From a checkpoint of a small transformer trained on Wikipedia: a variant of Muon for these matrices.
MLP neurons of a small language model. Each row is named by its layer, matrix (up: input weights) and neuron, and shows model dimensions 64-191. Each number is 500 + 25 x the weight over its row's rms, rounded and kept within 0 to 999. Numbers have three digits each.
After each neuron's rows, "fires after" lists the tokens most often just before its 100 highest values on Wikipedia text that the model never trained on.

L5.up624:537468544525515483535484507481485521446501475503529491523476520496487514502481482473485468514485524495513510527537545525539466466498498503457550464508518485498492521500490506482484493461534462521479479498473523461503520534476483472475479558492494500498476510500447490471473521540468489514513437463498529489470485522538499504471533502487506501523489524555509443464501501536515478485514
fires after: "2", "0", "5", "\n"

L4.up474:482507470551480521511493485489513514490462480489538495540528501491481467503526483499534473494515501503457534524494550501511528493504443459498509503500488493479520491497515524479512514519492454530496492467496524537499483501513553514513496483500488499452526502511529472480497492465494549523516518506493502485517512489478504510470493492501511486524464575571459496523505495540512505576522
fires after: " El", " R", " y", " L", " Se", "q"

L4.up104:522482483517507516464504538507541466505483543494505511497528556522508505475534447531496483503503518533507478499488548487522489550478499507467485495507527486457469506550529488502492485476520534475536465484501485574503513505501526469484453478507457541532472509468565522479499514476479484494481452499509488523484510507518523499513506492497444463481523475506494518496462497493520480492514
fires after: "0", "2", "1", " Se", " Go"

L10.up428:527494543474493525491469463505468491473456493526524508516490505496522516513513523488444456500536460486485489485502539457478472464528500503495460475518474515488512506514502481477518561484487497479504498522497464457523458518508481454440478484502531494473547510497541481496460502486525441499520481467527490507500486535475499471519517523531478520545469501488487489492483518489513472510517
fires after: "2", "0", "–", " "

L5.up856:540517425512522512509495472504508480485487494501460462500463508487478497464524531514528532489485544523520505519486470529535528486504518511487488490493488497493537513508458506520501484466512509509520517544465508529492507511560508472501494490451495475501536487495502495520486502503511485542517496502474514521494476547506465499518479476501476483540514480534505495534512518511460504492495
fires after: ",", "1", "0"

L7.up548:534500503482529496483558503490508462515468512547512485521503515443423470448481487496504496453484514463514530473457519536493526488515522487500473526492488516482508516553547527484487456454481493480493475535463507476520516486524466527506487518501470488524493539527495529495526500556489499521536503482504547503484467493479516501519500503484475495475506470496469493472514505506527499522491
fires after: ",", "2", "3", "0", "1", "6"

L5.up381:471520544483470523485476455502492504476507529528501494493535499486528472523479485485527514515452508497529466485503488506556491498496487518557498516482468500478487485499481512524470529504478500463475523483515483445542525493503495490481529468515551538493514488536469520508451474467531452489501499490499479520455479506511498495480499501478538522496530475512521480527457484472505516447518
fires after: " in", " In", " at", " ex", "at", " ab"

L4.up567:516476510478493490526484534494509472505501482499492480508511489511527511497513544504478464487517538469526517501527501504507508546493496491491516505509518510512506518524520488494476449496470491443487557521499486475502426498498532489492478544518490529523485545476498541470499475504488485471486494519516541495501483514472510463538454566533532492520536476490490441541473494522525490504522
fires after: "0", "2", "1", "3", " (", "4"

L4.up272:502461502541464508497507501497480516499487490501492495525485493532516487574539515507550511477494498522489519494525497447527508482496534533548505517528544524482515479502493510502507485494484527452450516468488459502476492484484501469484517550496518465485495502467523520539464507500494485516469472546510460514457463518516445481475465507491498521476453472492494522463520471531488453457487
fires after: "8", "9", "1", "0", "2", "6"

L5.up116:543510464516506546467487497502502478481503530531510510460483505500515470524493527541508512489464520507531497519504487479515540505510492482494487524507496502470488536534509470500546537472515521520481526459518542487464487479504532494536503492509490478490521478519528452451498515482465555483522471478495519489489538512426517507475501506471540501465449472500520474537490478510525534511524
fires after: " the", " P", " by", " an", " "

L4.up755:474497483471449500455516552489494496480517521489465500461486505468510501488494500467468477481521506473518500523478521470496481517511541536527488492496534469532490497519493492519510478482485511468511557508463501499500490517494518495518475540525459478500494506508546489465518520492534513456485479508505511510456502466455542480474491521513486488491545458505524488506458443545507483474522
fires after: "0", "1", "3", "2", "4"

L7.up618:509451509522479472506489525497475491498474489502463466509497465532486487513499494484522504527454496536463477526493490499514462524507505482529485508444553526512463537491516519468544494497545451448522475505463504471539494509506520510513477484501475522486509531488470525480444517498503547480488502472527484515501467473461531483493513557526457504479516531490552545471505464530482498534491
fires after: "\n\n", ")\n\n", ";\n\n", " =\n\n", " the"

L9.up656:545563471534530515476452514498489508506457496526546482478445491569522487511487525558484469510467490490525500527501487461514459468501467523502504523441507489521492528525522525516497484488470497507433493503475522502489525499504519521494529476495488481477497567542482505507538519492526441490524467500496514509509485496514502442500456549500494505513476483482496532521483485482513490498485
fires after: " ", " the", "-", ".", ","

L9.up866:461484532482482450477471485493498491479457508523543484523547545531512487480490504511495520506515520516552440524520515501519526496497510467444487522508528467498533534479530515490512480522474499497501494459511503481468485530525494518482519477493519524465479492549509448499500464497491509552454523528511496491467501480510518450518477530516498534490517495506563499495500487494548491418488
fires after: " in", "1", " In", " int", " a"

L7.up678:515494489504515474458511480468484464505491529495514499497518472498529508500472489470523491498493538479521527510507523557490507504467456481512491492490540534494519504513484509506505496516515489495535517529462510486535465505535491541504490487527496492489467487538508520483517541475474504530485541488498490493493488486521512536442504506454451521471515538517437442494515520495491494503530
fires after: " C", " G", " L", " N", " U", " R"

L4.up410:539533475466468491471459516443502496518457506495438515481549480506547510492483527512477521484487511478515511528480475488504512478519512476517449470507468500489549501501467506492499534481491491502478480544477504523516510536499520465514519462513513498530489527527533533492520496507492485500507470473573482500459503512497533484493501448528480506504502494500530504519465514530462480556499
fires after: " ", "-", "1", "–", "0"

L10.up707:462499532477473527514474512488491504535518474494466501485483519522519508534516509469465491499493522532464555472519484497504551483442517525515500496493523511476508476462486478539516476542474481508512479476526467515498524477522528497533517522532541473491479490536483490482519547514516529515530553504506516499562460483467453520476460469466533479501501507471487476501506490485473550503497
fires after: " medal", " –", " (", "-", " •"

L4.up246:495498467502456523526516481483528476510497537471521448535489484511530500508484511511520495472461492490519497465459505517472473461511479504484575515455503535474485537514495531536527542526516485516522510520538501451508495535485468491515483506498469501501509486545506526479510491511503491494508523542472506521484452510461498503482453495499465492488433525524498487512489513511460521442482
fires after: " R", " re", " A", "r", " E", " n"

L9.up141:502501473518515515504518482517466505533497488514513490537465452474489514490495505532496482500503532482503519516456494454506516536535536504523497466475484503503473533509513477528470467483474529504536484528482477513479484509532498499509531500492508501501497523521437466497516428505503468499519497470477509483455507508505489488492521508502471533493501505520531484525466485538535476527513
fires after: "0", "|", "5", "1", "7", ":"

L6.up768:501493499517497505510455486470498533533474448487458493478491540523514529510489495502497493487503511532515493470495492461494476494465515534530473496465531534492492524493481474489503507491482534478523460524507546485497501523501542488519505522540508499507466500513498482487439496487476491532509488476502520506530496543488520507454505501472522502489496508481509439526558578512514480512522
fires after: " |", "l", "\n", " (", "-", " Histor"

L4.up31:511492469518490493466497469537465503450505496520505471477465483470543480515512441518475510536524524497483462476503542504490460484462487475471517483493487481492465519518506498504516560483473492511514524505505507496551502505530437483509488529483491492513498494500535549456485491483500512513476554498485470494527528508556496498470461495518477496461502515497493481472505471503505500508550
fires after: " r", " c", " R", "B", " s", " C"

L4.up310:504505505510443523502476523520486508491499482519493440515459504462490519475493547507526520510471538514510518491494464484506486541529487519524477525549509534503492514488520522528488514485508550500523478487513550504484498520466488474520449498523493484513501553487475421482497475502495520531522526493508482468503441486478474545520497502500452505495517538486484499547495460515513471509465
fires after: "1", " ", "0"

L4.up585:486496528484511498474468503538441502507498490484500505543502533550491507509474484482472482528519545489477517534526504455503509479439471482500475459511536494492496520512527502480487466530483550480483508511507474533571511521448467475522528508494499531471470508459511519488478525483456540530465492504505536504469543495499484430466502488485519509499460453474535519518525479522477464516485
fires after: "2", "0", "1", "8"

L5.up291:485484508496506499536529454502478484452493459545468511500475491457509516514476487505461485522509482472481493503524508478518493498511494469511538478462528534490507520492478504476535488508550494533456463566471434516540540425482506486509465478502504520476462484487481522467469517529507468500531508551495530504501500515501469513507536475456504537543496459487469504479495480458469509534543
fires after: " |", "ax", "ad", "er", "res"

L4.up451:518494535486466478512500483515468479505491534536513567475491482456516525472548480498487517530525516523511463451506479496507478459494505487480469477517499550498495472509495486503509517496476505488489520491494485504481503499510525512495494432487522489530520510513490501507514503538472523468530459460504505476481502509544554475486511501444551475500530498548516478497464502492446510483463
fires after: "2", "er", "s", "ot", "atin"

L6.up166:493486470478519517503523461488508490470491540511504523531454521491446456529511482493522504508468533492458469483505521453523470511512510546514542522504499437492485492549517505485514513495498535460491527474509535517518483485491462493483509486487513491464489520467522528506510533490543479491477493481529475546517507541501524467508485475463529540470545485514471496506528504485491479550484
fires after: " of", " R", " C", " by", " L"

L4.up634:500535498510481500544465515532493503512518486549526517479543515489487470462524506477511454518532494477531518500540505513500513511492488489487531515504505504485511475496480489520516528472468511499528515522499500486473478526515450425487478487487482502491537498503530488502484507554498460518436487512517473458535508463499489540527525542509505498496489508485496439525487534541514513504478
fires after: "0", "j", "ell", "2"

L7.up478:488504511485511459507540495498491540493496490526490487510493462479520525539486516506445519517484501505530513523496461487511497516477502489483461553515516477505481550449456484501503489524489492501493537497512491497477499478458524507513511541515474484496469558449477536506503497498511500502482528453514511555495503524499504479480455480524480544463522490518531506497464487502495525507504
fires after: "9", "0", " one", "–", " P", " C"

L5.up768:514509508475518476511496521543504516474469475506514477481488471479495511507539498527466522494463531465516450508484484497525482502499444536466483514504488486484493491458449489513499545494498510505527515487514509528540489454504496538497504486491446453458518520498526508490521499466488537491516561458554467509516518500477463482467495530469517531503466476514531532492526475525498518451499
fires after: " the", " a", " A", " c", " C", " B"

L4.up704:553527476534529511491515444508506517547461517536529511497490510525487491477515499533513443496496512446516503481484517495507516529546492524532490502486456481475518532523481520494480506540466471521507489474520493513517460521518481490508478446513480525484514535549525492531480540504476522522494505504526516494487480498501481510494460454473491501558514487485508471475501507482471508475484
fires after: " s", " res", " Sp", " dif", " S", " sp"

L10.up109:455494503521506498517482526509540494454512575497495546446499509494520482533482493452479459505475492492489494520509520517484523540460478527483525507522484493493476487491528496456501487476480569492499511476441500498485527506500508507509468502480489500517483501542511508494494472517496511516565488494487477534519507504471541495511506495547539500509486471478498497469478511490550479497513
fires after: " |", "2", " UTC", "3", "}"

L4.up545:506529510480465527492499506563471486481506494485502514520505528467486509527492515508500451470480482538487516530515496533516481444497536486538445494523501545507510513445511495555488447492527461481527474532478432461501496475495550532492523475527549496520462530517439493521538494512500459525455471494505515513501497514476493516465508497498493514503517479514492466537490524470508506527500
fires after: "1", "0", "8", "2", "9", "6"

L7.up617:488521552469479540511492500515494484495492505531430465499474524475558503452501480528489496474492510524464518472467477470524489491543495482529482489482491515483531550504533513482432523504487509506472469545489494529481497507509503507527472511520479505488490509494511495498470494495509465518494511492519517518483487480486486455505526531492489538497511481510517463502507536502484494522503
fires after: " |", "-", ";", "|", " to"

L10.up232:496546477529463504501516476545497504531516514495469465521440476507476551473482489479490529516517501490502496541468500470525525480499523498484479517514503499504508480527488525479513525518472511538457503512495474461499475496519489502495504495536498499473472508451554518499529497448496519495498506479524514451484496506484507512490509492544520559493506525504524430509498494526533506489523
fires after: "1", "0", "2", "9", "4", "6"

L4.up342:509493524472506466564522538470501529511496490444456507507476492489471515537517529475516483483464510472502447446561477473511469478500501494516503484476512503525513487454531490507484522525543514501509474484476508453525495502480493491494532514509500506543501518467481504560459473490489506509525485501478509443499481486516532547472499516500528530506486468483498531457494559482499491490519
fires after: "\n\n", "==", "-", ";\n\n", "ec", ")\n\n"

L10.up616:469497465473505503491519483518490481458528567485495526476518498487508532487510485491494464506505479573518503552514461481534501490495509501517491497464465512506530460534542481495522528475513525504498547515473424444469523538507540486477485503466488482491487528488527482507488527508507457479493482472510514468490488444528491481549507501512467499494510433493511505523510485518511519529510
fires after: "0", " |", " ", "–", "1", "/"

L4.up570:528501478482506471475474510515527511475485447485487480469493532546506533535507479504455476515544500492464489483505502495526543518527460478521509532489481498486485539482468546469511470518481469494495479519474495542496479526529483498514486463482483453557508458528563507485537487485501554462464467505494489523504470479511529528487478488499503505512488504530497457494471539512519526470487
fires after: " R", " sp", " Sp", " A", "ö", "ro"

L9.up320:533469491507526491518462498500511486519545512503502466473479568477497508501469505501461420512471487522526507526486495460485516481484510541472503500476480531508477494456469470445516458511507507504499473533502549487494481534518509455515526505499462423464476493476533500513461515509501550488506482483516526464494492460532508502515461463513509489509539530532537474499501456455536540521521
fires after: " ", "0", "5", " Mus", " c", "8"